config = dict(
    head_dim=64,
    intermediate_size=896,
    vocab_size=4096,
    hidden_act='swiglu',
    positions='rope',
    qk_norm=True,
    tie_word_embeddings=False,
    init='normal',
    init_std_down=0.00592,
    lr_head=0.00559,
    decay_shape='linear',
    final_lr_fraction=0.05,
)
MLP neurons of a small language model. Each row is named by its layer, matrix (gate and up: input weights; down: output weights) and neuron, and shows model dimensions 96-191. Each number is 50 + 15 x the weight over its row's rms, rounded and kept within 0 to 99. A neuron's up and down rows have the sign that makes its largest values positive.
After each neuron's rows, "fires in" lists the words (lower case) most often at its 100 highest values on Wikipedia text that the model never trained on.

L6.gate70:62 42 60 27 45 51 46 74 54 50 60 40 23 57 61 63 55 49 46 49 51 36 39 46 50 29 39 48 34 31 62 58 71 55 51 70 64 58 42 62 45 38 46 56 74 63 46 15 36 33 62 51 57 62 36 40 47 26 39 50 56 59 23 51 58 45 39 13 65 59 67 46 37 40 30 65 58 61 59 26 67 33 55 52 27 40 44 50 44 79 59 66 56 28 51 79
L6.up70:55 37 43 89 83 66 57 63 27 35 40 20 59 60 58 42 69 38 53 59 44 37 09 59 51 53 57 38 61 59 41 44 65 71 62 22 47 32 33 49 44 63 49 65 45 61 31 46 52 53 80 66 85 47 37 56 14 23 23 41 69 61 56 48 23 57 42 56 66 45 56 60 32 32 45 59 47 56 52 51 82 45 70 45 48 50 43 56 53 55 47 61 50 55 60 49
L6.down70:58 19 42 62 70 00 38 43 28 68 48 25 58 42 67 38 52 62 49 62 87 27 41 30 42 33 55 46 40 47 57 29 72 81 66 45 71 52 50 25 29 76 42 46 43 60 35 42 24 54 39 53 63 41 54 66 64 28 60 60 63 35 46 47 43 66 69 52 46 55 54 47 42 72 42 53 30 60 49 19 64 58 64 55 33 46 60 63 63 53 39 40 40 25 52 47
fires in: "they", "also", "then", "never", "originally", "previously"

L3.gate259:41 57 36 48 49 13 52 60 66 59 69 51 44 48 22 17 47 54 44 37 33 63 45 47 42 54 51 33 44 56 60 37 55 39 44 73 41 38 44 78 55 50 22 59 41 61 43 46 77 40 21 57 43 57 75 31 35 46 40 59 48 53 56 68 44 35 71 69 50 62 65 63 51 28 30 47 34 35 41 55 54 47 57 51 62 74 32 40 55 31 60 46 66 40 52 37
L3.up259:54 33 63 14 51 62 40 45 87 61 57 46 48 39 29 45 11 29 64 40 50 57 67 43 71 75 60 63 58 35 55 63 40 24 56 55 63 22 66 59 39 48 56 35 68 64 74 42 45 46 46 69 24 44 70 31 41 59 68 43 37 39 59 38 41 40 70 60 44 61 50 20 46 65 40 71 37 42 41 29 46 52 50 40 45 45 22 72 36 62 50 85 49 49 39 54
L3.down259:48 64 59 31 58 70 44 08 50 48 67 55 67 78 37 43 49 60 81 66 25 62 71 39 20 57 30 73 41 48 75 41 52 43 56 62 39 59 64 32 61 55 53 42 37 76 59 50 45 05 51 41 34 35 66 94 46 26 61 73 38 51 49 49 41 45 40 62 29 43 45 50 64 41 43 48 42 24 57 14 42 53 68 25 38 41 41 63 56 58 41 79 36 44 40 64
fires in: "since", "as", "when", "because", "while"

L3.gate758:62 30 73 38 40 42 04 58 60 46 32 59 40 50 37 53 33 47 37 43 42 56 52 30 47 70 84 06 36 58 69 32 27 55 37 25 49 59 32 49 59 38 47 51 53 40 53 52 58 53 27 41 58 27 61 52 60 54 38 62 43 32 37 62 47 18 24 53 50 64 46 59 29 31 28 22 39 37 52 34 47 53 41 36 67 64 26 66 47 49 67 38 59 45 45 47
L3.up758:57 62 63 34 19 46 55 31 64 52 69 58 71 37 14 58 57 38 52 49 31 81 75 43 48 54 24 52 35 62 25 69 44 75 52 40 45 50 48 65 49 52 49 76 51 64 69 51 54 45 59 58 51 52 32 33 32 55 27 22 61 59 50 39 59 64 66 49 49 42 88 05 61 48 60 55 57 51 76 27 54 26 63 61 60 60 36 60 73 44 49 62 38 47 62 74
L3.down758:40 63 39 31 67 40 19 55 63 54 69 48 39 55 53 61 45 40 48 60 36 69 58 38 38 73 63 40 29 26 78 43 31 56 62 72 53 40 74 44 37 86 45 51 13 45 59 65 76 46 71 46 56 26 41 99 45 41 39 47 39 56 37 45 56 63 29 36 35 25 45 57 45 58 48 49 33 49 34 40 49 39 81 55 52 66 08 59 37 77 36 56 42 40 74 51
fires in: "since", "from", "female", "when", "synonyms", "fiedler"

L2.gate354:34 48 50 52 26 44 43 44 43 45 44 64 34 66 46 51 70 58 59 56 61 53 57 43 49 36 75 38 37 74 28 04 40 23 55 45 37 57 54 52 38 67 69 61 41 55 45 45 27 45 66 35 38 28 58 43 32 52 60 42 39 53 63 31 53 67 48 64 57 62 18 43 81 70 33 23 67 40 40 43 69 40 42 48 46 48 39 60 72 78 54 78 57 42 27 21
L2.up354:84 65 52 40 76 37 15 40 52 77 44 38 31 20 55 24 53 59 30 34 49 54 55 56 38 55 35 53 62 39 72 66 46 54 64 64 47 47 33 63 33 22 47 56 41 29 47 63 64 66 51 37 58 70 40 80 54 69 35 77 48 39 44 71 25 41 80 63 34 42 47 65 55 22 50 57 57 39 51 47 44 73 35 84 56 60 39 43 44 30 48 37 38 24 57 51
L2.down354:41 44 46 60 41 57 51 43 49 31 44 50 45 63 51 48 49 52 64 39 67 59 80 55 60 44 51 53 44 40 43 41 34 39 43 36 44 66 57 31 55 75 52 47 61 53 72 40 49 32 48 72 42 16 74 00 38 43 66 37 39 61 52 57 55 46 31 64 68 71 44 32 54 56 36 38 48 61 51 38 35 32 55 18 41 45 49 57 55 47 70 69 36 60 42 37
fires in: "high", "middle", "capital", "policy", "methods", "development"

L16.gate763:30 47 58 39 34 42 32 70 42 65 49 49 22 50 53 50 47 66 18 91 42 48 51 49 28 57 42 59 56 42 45 72 10 65 32 68 11 29 89 45 49 81 61 48 43 43 36 34 32 33 35 72 37 57 57 52 44 55 57 63 56 57 57 71 49 58 45 49 74 49 89 63 49 51 42 40 53 77 27 40 53 41 61 57 50 76 45 62 66 50 36 72 56 57 54 58
L16.up763:42 45 36 53 40 35 70 29 48 50 75 49 56 49 53 36 36 50 30 23 60 76 60 38 23 44 54 59 44 38 35 45 31 51 49 24 48 57 44 21 61 59 59 59 56 74 50 34 51 35 42 82 53 17 27 48 31 67 26 69 68 51 51 56 37 76 53 43 62 54 38 35 67 66 56 33 46 72 34 58 54 68 59 29 56 52 04 49 68 56 58 46 56 72 56 42
L16.down763:61 42 61 45 43 47 63 68 45 80 30 31 59 27 67 49 41 73 33 57 30 46 42 39 23 51 46 62 52 61 37 46 32 57 37 53 39 39 25 30 27 51 38 58 76 40 39 27 33 53 40 67 49 45 45 64 51 41 32 57 67 65 54 57 37 66 77 65 72 61 60 42 35 46 45 71 28 67 51 47 29 34 64 55 64 60 53 65 30 77 26 80 60 45 55 41
fires in: "but", "and", "as", "although", "because"

L16.gate202:39 31 73 36 42 56 59 57 76 60 76 71 30 45 57 40 57 38 35 55 46 39 49 26 45 71 34 43 26 60 44 64 71 55 24 63 64 33 58 47 47 64 51 33 23 55 25 37 44 55 30 43 47 38 54 54 45 43 25 60 52 66 09 47 61 57 27 49 28 57 51 60 00 32 35 50 49 42 45 40 54 36 38 59 71 53 45 31 43 59 54 63 41 40 21 64
L16.up202:53 56 51 47 28 53 34 06 62 55 75 62 53 26 44 58 86 65 45 60 48 55 55 22 51 56 51 76 41 54 40 43 67 80 62 59 31 33 29 61 50 54 38 58 38 42 24 79 38 71 51 71 43 51 34 48 44 52 65 45 43 45 77 34 74 41 59 58 42 36 47 57 70 49 62 58 72 46 53 31 30 46 37 55 44 53 49 49 64 35 40 34 65 39 46 63
L16.down202:62 23 61 60 55 53 25 35 68 48 34 45 57 66 34 60 52 50 46 33 60 61 56 38 60 53 78 43 31 37 49 59 29 57 52 64 37 18 50 46 20 58 46 43 27 40 32 41 23 62 40 50 63 68 51 52 45 61 27 62 60 63 52 32 57 63 43 47 49 44 76 65 62 25 33 45 44 48 12 30 49 27 59 63 72 60 45 35 55 83 41 75 50 46 64 21
fires in: "from", "since", "in", "of", "during"

L8.gate800:46 65 50 37 28 37 40 72 53 73 48 38 60 54 60 52 60 39 32 31 55 69 72 45 54 52 56 55 43 34 84 74 57 78 50 34 03 82 31 57 54 38 60 50 48 44 54 43 28 41 44 57 53 69 51 48 56 65 51 75 46 52 27 77 59 65 55 37 40 74 48 59 31 44 12 48 62 39 44 30 48 40 58 54 60 39 56 51 55 57 66 79 37 59 47 62
L8.up800:76 16 44 31 55 31 47 63 41 53 32 52 39 75 72 66 54 51 62 26 57 35 34 69 22 72 46 39 62 53 31 41 34 54 62 52 35 56 60 46 66 55 76 58 71 52 39 37 26 45 56 70 47 42 67 51 87 49 48 57 45 31 57 46 64 87 64 45 46 30 59 35 36 52 51 42 46 66 65 39 35 57 48 37 45 36 36 26 33 48 57 52 39 61 52 22
L8.down800:43 39 58 41 75 44 47 57 62 37 50 65 35 45 67 57 43 53 69 36 99 59 42 57 33 50 70 44 46 62 27 27 38 34 46 42 69 20 64 34 32 53 74 31 56 32 62 45 49 76 45 50 45 27 53 99 62 72 51 59 39 38 39 69 45 58 65 55 54 47 56 59 58 62 66 48 25 59 62 41 28 43 53 10 61 37 48 41 53 60 37 48 38 62 53 77
fires in: "of", "a", "an", "the"

L6.gate505:52 62 36 63 73 35 51 81 39 48 56 62 54 70 35 44 66 44 59 60 54 38 41 63 48 52 09 67 65 32 56 54 48 47 48 66 47 77 47 57 39 71 42 33 37 31 89 41 62 65 46 30 61 52 60 36 53 78 29 10 36 50 55 61 62 45 40 31 46 55 40 61 40 19 39 52 63 52 63 29 74 61 66 69 24 54 58 49 20 53 33 55 27 32 55 74
L6.up505:33 51 37 52 30 88 56 33 34 48 06 49 40 64 67 71 42 46 47 53 47 55 61 62 31 58 28 57 45 49 51 28 44 54 63 39 57 29 30 48 36 55 67 38 34 67 54 61 37 62 74 71 55 40 56 45 49 50 54 39 47 41 74 89 26 59 58 50 46 33 59 67 40 34 55 52 81 38 45 63 46 46 54 68 83 53 55 48 43 58 29 47 40 43 50 45
L6.down505:39 13 41 32 47 45 73 43 29 34 40 35 60 39 33 42 43 67 63 68 62 55 40 63 49 41 56 45 56 64 20 44 51 54 60 53 52 42 38 38 40 60 56 59 17 35 61 55 28 44 53 71 31 34 52 99 38 35 30 78 48 46 44 49 55 64 38 68 34 49 61 39 56 42 43 37 58 38 27 30 69 70 49 12 57 48 74 22 43 57 60 51 47 75 62 57
fires in: "at", "acts"

L8.gate307:15 63 51 34 53 39 67 48 41 54 52 57 46 60 61 62 70 33 40 53 22 56 41 49 62 66 48 71 55 20 57 47 53 45 38 51 61 45 54 32 53 58 65 61 21 40 28 30 26 75 64 69 77 53 74 45 47 83 61 42 43 58 16 66 49 50 53 55 42 67 58 33 37 57 26 38 39 45 28 40 37 50 48 46 26 47 61 39 64 83 54 33 69 48 44 65
L8.up307:33 49 43 28 48 46 67 47 47 43 36 78 57 66 65 64 62 41 43 59 46 77 60 55 65 76 64 47 41 46 47 30 54 48 48 50 76 41 57 25 68 52 65 86 18 36 62 56 32 69 78 67 57 56 74 26 49 63 57 49 65 37 26 65 51 67 37 72 41 50 46 37 62 49 48 22 38 22 26 49 44 39 55 33 31 19 48 22 84 74 39 39 40 42 33 69
L8.down307:34 28 42 33 51 68 41 35 51 28 38 67 37 62 59 75 45 53 56 53 63 44 48 60 39 54 57 52 50 51 38 48 60 52 35 62 39 55 49 42 63 58 53 58 34 38 87 55 39 50 62 62 49 53 55 99 73 54 42 34 63 50 38 50 43 68 59 65 61 31 39 45 54 37 46 12 37 43 46 53 37 58 50 80 47 27 40 30 67 65 23 57 48 44 38 59
fires in: "at"

L6.gate507:47 36 53 55 69 47 39 41 40 65 60 37 32 64 66 58 61 70 45 54 27 46 26 77 32 61 84 58 42 18 39 34 41 22 75 41 25 65 51 44 40 35 53 49 17 51 29 46 24 39 42 39 46 37 23 46 53 68 65 56 56 33 41 56 32 48 60 53 42 42 63 61 69 39 58 39 36 60 33 39 67 30 38 49 61 51 43 59 56 73 58 79 51 51 29 48
L6.up507:73 55 45 46 64 61 36 51 54 57 51 38 53 26 53 72 50 55 55 73 68 62 39 62 15 66 44 37 28 29 53 50 46 17 48 45 40 32 48 65 27 32 31 49 30 41 36 51 22 42 41 29 48 37 23 63 26 72 38 56 49 51 61 45 41 46 50 25 48 40 61 58 70 48 40 25 46 52 32 45 67 47 56 73 50 19 41 37 64 70 49 30 37 43 35 46
L6.down507:41 57 43 54 25 65 79 58 65 45 37 43 55 49 43 34 47 44 51 72 74 55 60 26 44 50 21 35 52 47 72 53 55 62 23 62 64 32 43 90 66 40 36 52 65 34 54 52 42 37 43 60 38 60 61 30 53 33 45 50 49 50 68 59 74 53 38 33 45 54 52 44 57 56 40 40 56 31 49 33 00 63 41 33 34 34 58 47 49 51 33 64 55 47 52 59
fires in: "high", "middle", "lam", "year", "vietnam", "worthing"

L3.gate499:33 53 32 37 56 46 27 36 51 60 52 70 52 59 47 44 49 49 42 20 37 36 18 68 22 50 49 26 75 36 50 53 51 73 47 75 52 55 82 30 66 70 66 47 34 61 39 45 41 51 43 53 98 39 33 59 52 36 62 48 39 50 51 33 41 46 62 39 40 51 54 65 44 35 19 45 39 46 45 38 57 54 35 54 43 80 40 49 49 69 70 35 43 41 39 45
L3.up499:73 26 42 47 60 53 41 38 46 58 45 66 61 67 54 60 50 66 34 39 70 57 30 68 21 48 41 23 58 32 56 37 43 56 48 74 44 47 67 54 43 48 47 51 48 56 48 44 31 38 49 44 68 47 25 75 70 37 48 41 56 34 67 43 27 34 55 53 39 36 60 80 84 46 49 45 54 51 45 48 74 52 34 56 44 85 45 36 65 70 41 65 51 41 56 24
L3.down499:81 56 63 72 37 74 39 54 43 37 48 57 53 60 62 68 32 58 75 68 99 68 73 48 51 45 53 62 45 64 36 47 53 23 49 38 42 42 30 50 35 47 38 49 63 33 58 56 57 58 50 60 33 42 47 00 76 47 37 47 60 52 69 44 35 60 49 65 82 58 55 48 57 67 75 49 74 53 47 86 12 31 58 48 65 41 39 58 45 37 31 59 47 62 57 46
fires in: "they", "so", "software", "from", "soon"

L15.gate787:38 58 48 66 82 51 41 41 21 81 46 40 47 45 77 40 49 38 50 61 18 34 40 60 34 54 46 58 54 47 48 28 30 51 24 60 30 74 69 32 29 49 63 63 50 43 27 36 29 48 65 57 65 48 28 80 42 70 67 56 44 73 29 33 44 39 63 49 29 48 54 50 44 49 30 21 43 51 56 49 53 46 46 49 42 57 64 38 58 40 71 29 39 27 67 36
L15.up787:63 46 70 51 59 41 57 57 51 36 25 39 59 41 70 17 43 41 76 31 47 50 60 46 28 66 52 48 41 30 15 47 32 52 81 54 59 56 43 53 51 81 53 34 30 57 45 46 67 59 70 59 60 60 34 69 61 63 41 69 70 65 69 39 58 56 72 75 69 30 58 62 41 45 43 45 47 87 56 71 51 76 73 44 67 41 84 54 43 27 39 76 49 36 43 52
L15.down787:57 55 39 40 42 22 55 52 51 38 49 48 72 49 43 34 62 59 24 60 53 83 60 44 49 33 56 56 30 25 30 67 63 36 62 29 38 39 48 72 49 19 40 39 76 57 29 64 47 53 45 60 58 53 41 64 46 58 27 95 65 53 28 24 67 55 70 40 63 31 57 54 71 49 52 45 42 73 58 48 32 60 90 35 60 57 56 70 56 72 35 65 62 52 72 52
fires in: "and", "as", "of", "like", "at"

L2.gate454:52 41 68 30 52 31 38 39 38 66 51 50 44 60 56 23 52 74 19 47 39 49 41 75 77 33 39 64 41 45 29 83 49 46 74 57 44 19 54 55 45 72 63 66 49 52 46 35 53 55 66 07 46 30 58 62 75 42 53 58 45 46 57 38 43 49 47 53 46 60 44 43 70 17 41 29 83 39 46 65 53 67 22 53 35 38 78 22 59 67 55 09 34 72 45 54
L2.up454:36 42 70 54 62 47 32 44 56 66 00 56 62 56 56 51 52 50 75 67 54 23 57 71 39 46 50 38 52 33 27 53 43 51 62 86 10 48 40 64 57 48 55 74 34 74 39 70 50 53 65 51 61 46 48 43 53 59 45 48 60 53 61 73 44 45 35 47 31 59 72 58 49 59 34 44 44 46 35 36 32 48 29 57 43 57 55 38 37 40 31 30 50 65 64 28
L2.down454:44 41 32 35 35 32 32 39 45 61 49 49 54 54 63 62 74 48 43 56 28 41 67 59 30 37 31 44 64 59 28 50 62 68 77 42 51 39 37 07 44 55 41 47 29 47 37 54 27 36 24 71 43 49 41 76 31 72 31 46 79 60 51 46 43 29 60 49 35 71 52 35 36 54 49 54 62 54 42 50 66 59 39 99 42 36 20 57 45 51 45 27 39 57 49 43
fires in: "no", "without", "little", "never", "much"

L15.gate104:51 62 68 51 40 43 52 70 43 57 51 77 51 42 31 47 60 36 61 36 34 60 69 57 50 67 55 49 58 59 31 36 63 54 71 29 56 61 54 33 73 65 52 46 42 75 65 31 46 84 61 43 59 37 46 54 60 64 38 49 44 57 55 21 58 56 33 50 39 53 31 47 33 32 61 62 66 64 40 41 47 49 67 36 83 61 39 07 45 68 41 08 33 82 70 84
L15.up104:25 41 69 50 55 39 34 56 43 56 50 48 50 05 53 50 59 41 34 61 69 78 57 55 38 48 42 56 27 48 44 17 58 36 62 69 53 58 62 59 52 49 42 38 42 57 43 49 39 37 65 48 47 75 10 55 53 68 18 47 48 50 51 61 69 54 48 65 41 58 55 31 67 24 17 68 69 25 45 41 30 33 63 30 54 48 43 52 72 52 53 61 74 48 51 70
L15.down104:61 30 74 63 48 52 36 43 43 71 38 48 81 30 48 49 76 74 22 49 54 44 28 56 54 50 55 61 41 70 44 63 55 51 53 30 77 60 54 47 71 46 57 37 72 51 59 65 40 38 46 29 57 47 42 56 62 62 43 51 46 51 70 50 42 69 46 49 09 60 32 56 14 44 42 52 65 64 65 87 36 27 28 20 74 35 32 44 64 66 45 53 61 36 47 65
fires in: "in", "for", "to", "on"

L6.gate248:37 77 68 40 55 75 13 23 56 78 90 67 34 47 48 33 60 48 61 51 32 24 20 59 46 65 36 41 71 28 56 41 60 63 53 55 24 70 73 24 51 73 26 58 41 65 23 42 69 31 31 66 62 44 48 50 52 18 59 35 35 40 40 38 43 19 56 41 23 56 51 75 18 38 32 66 55 71 56 36 69 50 38 48 63 45 62 38 56 50 71 26 57 73 63 75
L6.up248:65 67 50 42 55 75 42 33 68 65 67 68 58 57 47 49 62 49 73 57 65 38 20 54 50 78 52 36 64 47 49 36 62 47 62 68 36 77 62 55 66 60 40 85 44 64 40 55 59 31 43 49 39 64 47 69 66 19 37 31 51 53 61 46 34 29 77 49 38 49 71 62 24 45 50 61 63 55 43 53 68 45 47 65 59 49 44 26 35 54 49 33 55 69 61 66
L6.down248:82 49 43 48 27 26 61 49 49 26 25 68 44 60 42 69 52 42 47 60 99 68 61 42 49 55 70 68 23 53 49 30 46 39 61 41 56 60 39 83 35 62 59 51 45 34 69 57 41 76 49 34 31 43 32 23 72 65 46 57 57 61 89 44 41 79 40 71 62 54 50 29 62 70 71 38 62 41 56 65 52 29 76 35 46 44 35 66 45 31 18 44 47 56 51 36
fires in: "city", "so", "uk", "software", "two", "ctcp"

L2.gate851:38 25 49 56 28 64 50 42 49 62 43 21 47 54 32 56 62 17 62 56 36 23 59 66 59 49 30 57 35 44 60 45 57 68 51 54 53 63 47 40 73 83 57 47 38 61 44 34 51 76 53 54 69 42 41 50 41 51 43 35 32 45 31 73 53 37 50 51 58 53 53 61 36 39 58 66 62 42 40 93 55 36 63 46 12 36 59 48 93 46 57 67 43 49 35 65
L2.up851:47 26 54 74 46 43 64 43 61 62 44 23 45 52 50 62 66 29 52 46 44 24 74 75 48 34 23 56 40 36 56 55 44 75 57 49 41 66 41 46 58 78 44 36 27 59 44 53 37 55 49 58 72 39 41 51 22 45 43 25 19 23 46 75 22 36 37 46 57 60 69 52 23 42 80 70 66 53 41 79 67 33 49 62 17 29 49 46 71 33 50 66 45 31 40 59
L2.down851:61 34 29 61 47 43 41 60 33 46 43 35 68 46 58 52 47 62 91 72 99 37 60 38 70 55 39 63 47 43 58 47 71 52 54 48 43 55 38 47 62 79 34 40 23 28 42 40 45 51 64 56 69 42 39 91 55 29 41 56 52 39 68 85 26 50 64 67 71 53 44 55 66 89 72 43 65 64 66 47 68 44 47 75 34 49 52 53 72 49 40 52 21 57 40 50
fires in: "now", "originally", "subsequently", "currently", "initially", "previously"

L6.gate320:28 53 48 52 42 42 51 45 16 54 58 40 42 55 21 23 57 17 55 22 35 24 48 45 49 46 55 34 26 50 38 64 54 40 84 57 39 44 43 59 66 45 67 55 18 72 34 39 60 74 54 57 66 44 67 47 41 66 52 64 34 67 37 58 36 48 56 50 57 41 50 78 48 27 36 71 25 35 45 27 45 29 59 42 35 65 34 40 53 51 45 23 32 64 46 65
L6.up320:30 47 60 32 62 32 28 42 59 51 34 48 63 28 48 36 73 89 49 40 48 37 46 19 56 54 45 50 36 28 18 39 14 22 34 64 46 72 44 39 41 75 80 39 55 49 47 57 47 35 61 33 71 24 78 51 47 65 83 39 71 44 47 74 69 72 53 66 44 55 64 32 63 67 54 43 32 36 60 30 56 23 33 37 53 32 44 42 42 57 71 43 70 35 76 60
L6.down320:49 32 52 58 51 40 45 55 50 66 44 35 99 25 58 76 40 46 17 58 30 31 39 41 43 42 40 39 35 40 35 40 68 36 43 36 52 51 57 44 60 45 58 55 38 52 31 48 71 49 51 37 70 81 46 64 41 66 51 50 41 95 33 48 42 46 56 53 50 56 41 81 50 61 33 66 35 50 60 47 60 44 24 55 59 47 51 35 44 53 57 24 37 75 79 49
fires in: "to", "the"

L6.gate228:40 59 30 43 62 00 48 62 31 62 81 78 43 63 49 36 61 25 40 39 12 29 59 44 82 49 51 68 64 63 49 44 27 61 52 61 36 47 72 31 56 89 66 54 56 35 09 36 39 45 53 47 69 42 60 46 26 80 70 51 40 78 54 56 34 60 41 52 23 46 52 69 57 52 45 33 26 44 49 33 50 61 68 53 16 42 44 41 58 59 60 34 62 60 47 60
L6.up228:52 51 32 20 64 37 49 44 64 36 44 57 60 28 48 59 41 51 70 51 39 36 35 54 39 86 59 60 46 56 38 46 29 56 61 57 65 67 60 46 43 50 58 70 47 35 28 36 02 29 56 34 61 51 42 44 54 30 45 62 51 50 44 60 82 53 57 53 34 70 48 38 44 51 61 66 75 25 49 42 27 37 58 61 39 54 52 44 42 49 42 39 37 68 64 47
L6.down228:65 58 60 39 48 70 23 51 49 58 00 38 53 54 58 56 47 68 42 66 57 48 53 68 37 77 58 56 47 33 46 53 40 51 60 65 63 51 51 51 63 55 47 70 44 60 36 54 18 45 39 22 56 45 27 80 48 41 36 60 60 48 58 53 61 56 51 57 67 47 44 61 44 63 49 54 84 28 40 54 35 20 46 55 27 57 69 49 34 46 50 42 41 60 63 47
fires in: "to", "reached", "leaving", "into", "or"

L15.gate199:14 39 68 32 34 54 40 46 67 56 40 59 38 51 47 74 37 51 43 57 44 60 64 28 40 45 49 64 31 35 58 51 51 54 38 52 33 48 50 60 68 48 57 81 70 26 56 38 26 48 68 50 25 37 61 42 59 58 29 43 61 54 25 54 33 52 56 67 66 62 66 72 75 46 39 57 59 58 39 58 59 60 65 61 66 57 48 57 31 28 81 42 22 68 50 63
L15.up199:52 31 56 61 57 29 83 62 40 43 72 49 48 47 59 50 31 49 60 56 49 63 27 37 45 65 42 60 63 47 53 64 72 64 00 72 52 55 38 46 54 54 28 70 61 57 39 71 37 17 38 77 45 53 26 47 76 55 60 64 50 41 43 42 50 47 65 84 67 62 56 57 41 59 49 26 34 34 37 41 75 28 44 55 37 62 42 79 49 48 42 44 41 39 54 52
L15.down199:47 39 47 36 41 36 40 65 70 54 66 37 76 38 59 63 37 40 27 37 64 53 46 52 38 52 56 60 40 44 54 63 50 69 48 51 46 76 46 39 49 53 30 38 65 68 33 52 47 66 41 49 49 36 34 63 56 28 42 22 54 69 32 57 51 43 67 62 52 56 78 32 44 61 85 24 19 44 17 60 86 50 52 39 46 57 68 75 81 52 42 68 68 41 63 74
fires in: "and", "until", "but", "although"

L6.gate577:53 37 49 19 91 62 59 44 70 52 81 76 53 43 59 59 58 37 78 31 45 46 63 47 55 71 62 46 49 53 50 67 64 35 55 51 48 74 36 52 33 76 55 63 33 36 72 32 53 63 39 47 48 36 79 56 51 29 82 40 61 63 51 70 38 55 86 25 55 60 64 69 36 74 50 40 41 22 40 42 53 44 28 73 40 57 18 56 30 51 66 19 46 47 65 47
L6.up577:31 44 66 24 67 45 18 49 37 54 53 51 32 56 49 34 44 73 45 67 46 22 54 29 37 59 40 58 31 20 41 52 54 33 65 78 41 45 42 66 82 53 76 36 66 40 60 21 43 47 47 27 55 45 50 41 65 61 29 64 32 19 46 53 29 70 47 58 71 55 33 31 84 27 63 55 57 29 22 71 64 76 60 41 56 45 48 47 57 66 64 37 36 69 28 58
L6.down577:27 56 63 50 91 74 32 48 56 37 58 73 51 39 68 39 90 22 51 56 45 42 78 54 50 55 60 59 39 66 39 34 60 75 45 42 44 57 49 34 49 41 42 60 27 36 27 66 36 35 52 35 82 47 65 95 43 28 79 54 61 68 61 78 76 33 52 39 54 18 54 61 35 90 64 38 37 68 59 43 56 34 58 37 61 39 41 51 52 30 59 59 53 56 64 53
fires in: "to", "title", "in", "entering", "currently"

L8.gate326:47 52 55 66 33 50 36 29 45 64 81 86 24 66 25 35 56 47 54 71 45 51 53 56 36 57 51 57 62 71 55 30 59 30 54 34 56 86 64 47 58 64 42 76 43 27 30 38 44 54 51 39 39 63 76 63 55 58 53 45 49 60 51 22 39 27 57 73 67 56 66 48 36 50 58 58 78 28 48 41 55 76 62 36 63 49 59 44 39 67 42 69 40 45 57 83
L8.up326:35 16 56 43 65 69 68 37 40 33 52 35 32 64 40 74 53 67 51 44 43 44 48 58 54 60 55 71 64 51 47 68 65 31 64 56 22 19 82 52 38 28 54 62 41 63 54 64 59 44 43 53 88 33 59 59 36 42 49 76 59 58 59 56 69 38 75 44 50 21 85 49 43 39 42 43 49 46 52 58 36 54 58 42 29 89 59 42 56 39 56 51 54 44 41 62
L8.down326:42 38 37 24 44 37 52 24 47 58 60 52 52 50 40 21 54 49 39 70 64 58 33 52 18 72 43 32 59 58 45 39 68 39 41 77 37 42 55 47 31 80 43 81 27 36 47 43 40 47 54 54 50 25 45 99 49 33 30 60 38 57 40 36 44 36 54 71 52 35 31 60 45 60 52 35 68 40 52 30 53 44 48 37 35 34 57 68 72 82 31 70 30 63 57 70
fires in: "by", "at"

L6.gate6:61 43 56 48 68 29 61 48 26 44 60 65 30 39 34 63 42 40 38 73 39 39 54 14 64 54 50 40 51 57 31 75 36 51 49 60 58 72 36 70 19 65 63 62 32 15 63 38 50 55 67 48 39 58 54 55 54 70 48 46 55 83 22 45 68 48 56 62 49 42 67 63 70 55 71 43 61 47 53 60 38 58 50 43 54 39 56 61 70 23 41 61 52 40 60 81
L6.up6:08 40 52 58 62 31 39 27 49 55 16 33 72 65 61 36 93 69 63 63 46 63 41 93 40 39 67 52 49 54 36 43 42 53 65 70 42 60 53 38 44 66 56 65 55 48 73 57 63 58 49 68 41 49 31 54 58 56 42 51 62 33 64 46 60 10 61 41 41 39 35 43 39 29 41 64 67 84 72 46 51 25 59 55 66 30 77 26 34 36 07 76 47 44 42 45
L6.down6:52 31 63 61 45 34 53 60 64 26 30 37 50 58 46 29 36 56 57 77 50 67 58 38 54 73 68 46 48 21 59 33 38 65 49 71 36 51 49 30 33 53 67 59 55 35 18 40 51 59 55 31 50 48 47 76 46 21 21 73 44 30 39 63 55 47 31 40 65 64 53 36 59 70 28 51 51 54 34 26 46 80 43 52 80 54 49 63 39 47 39 46 57 51 34 43
fires in: "of", "not", "at", "in", "racial", "bacteria"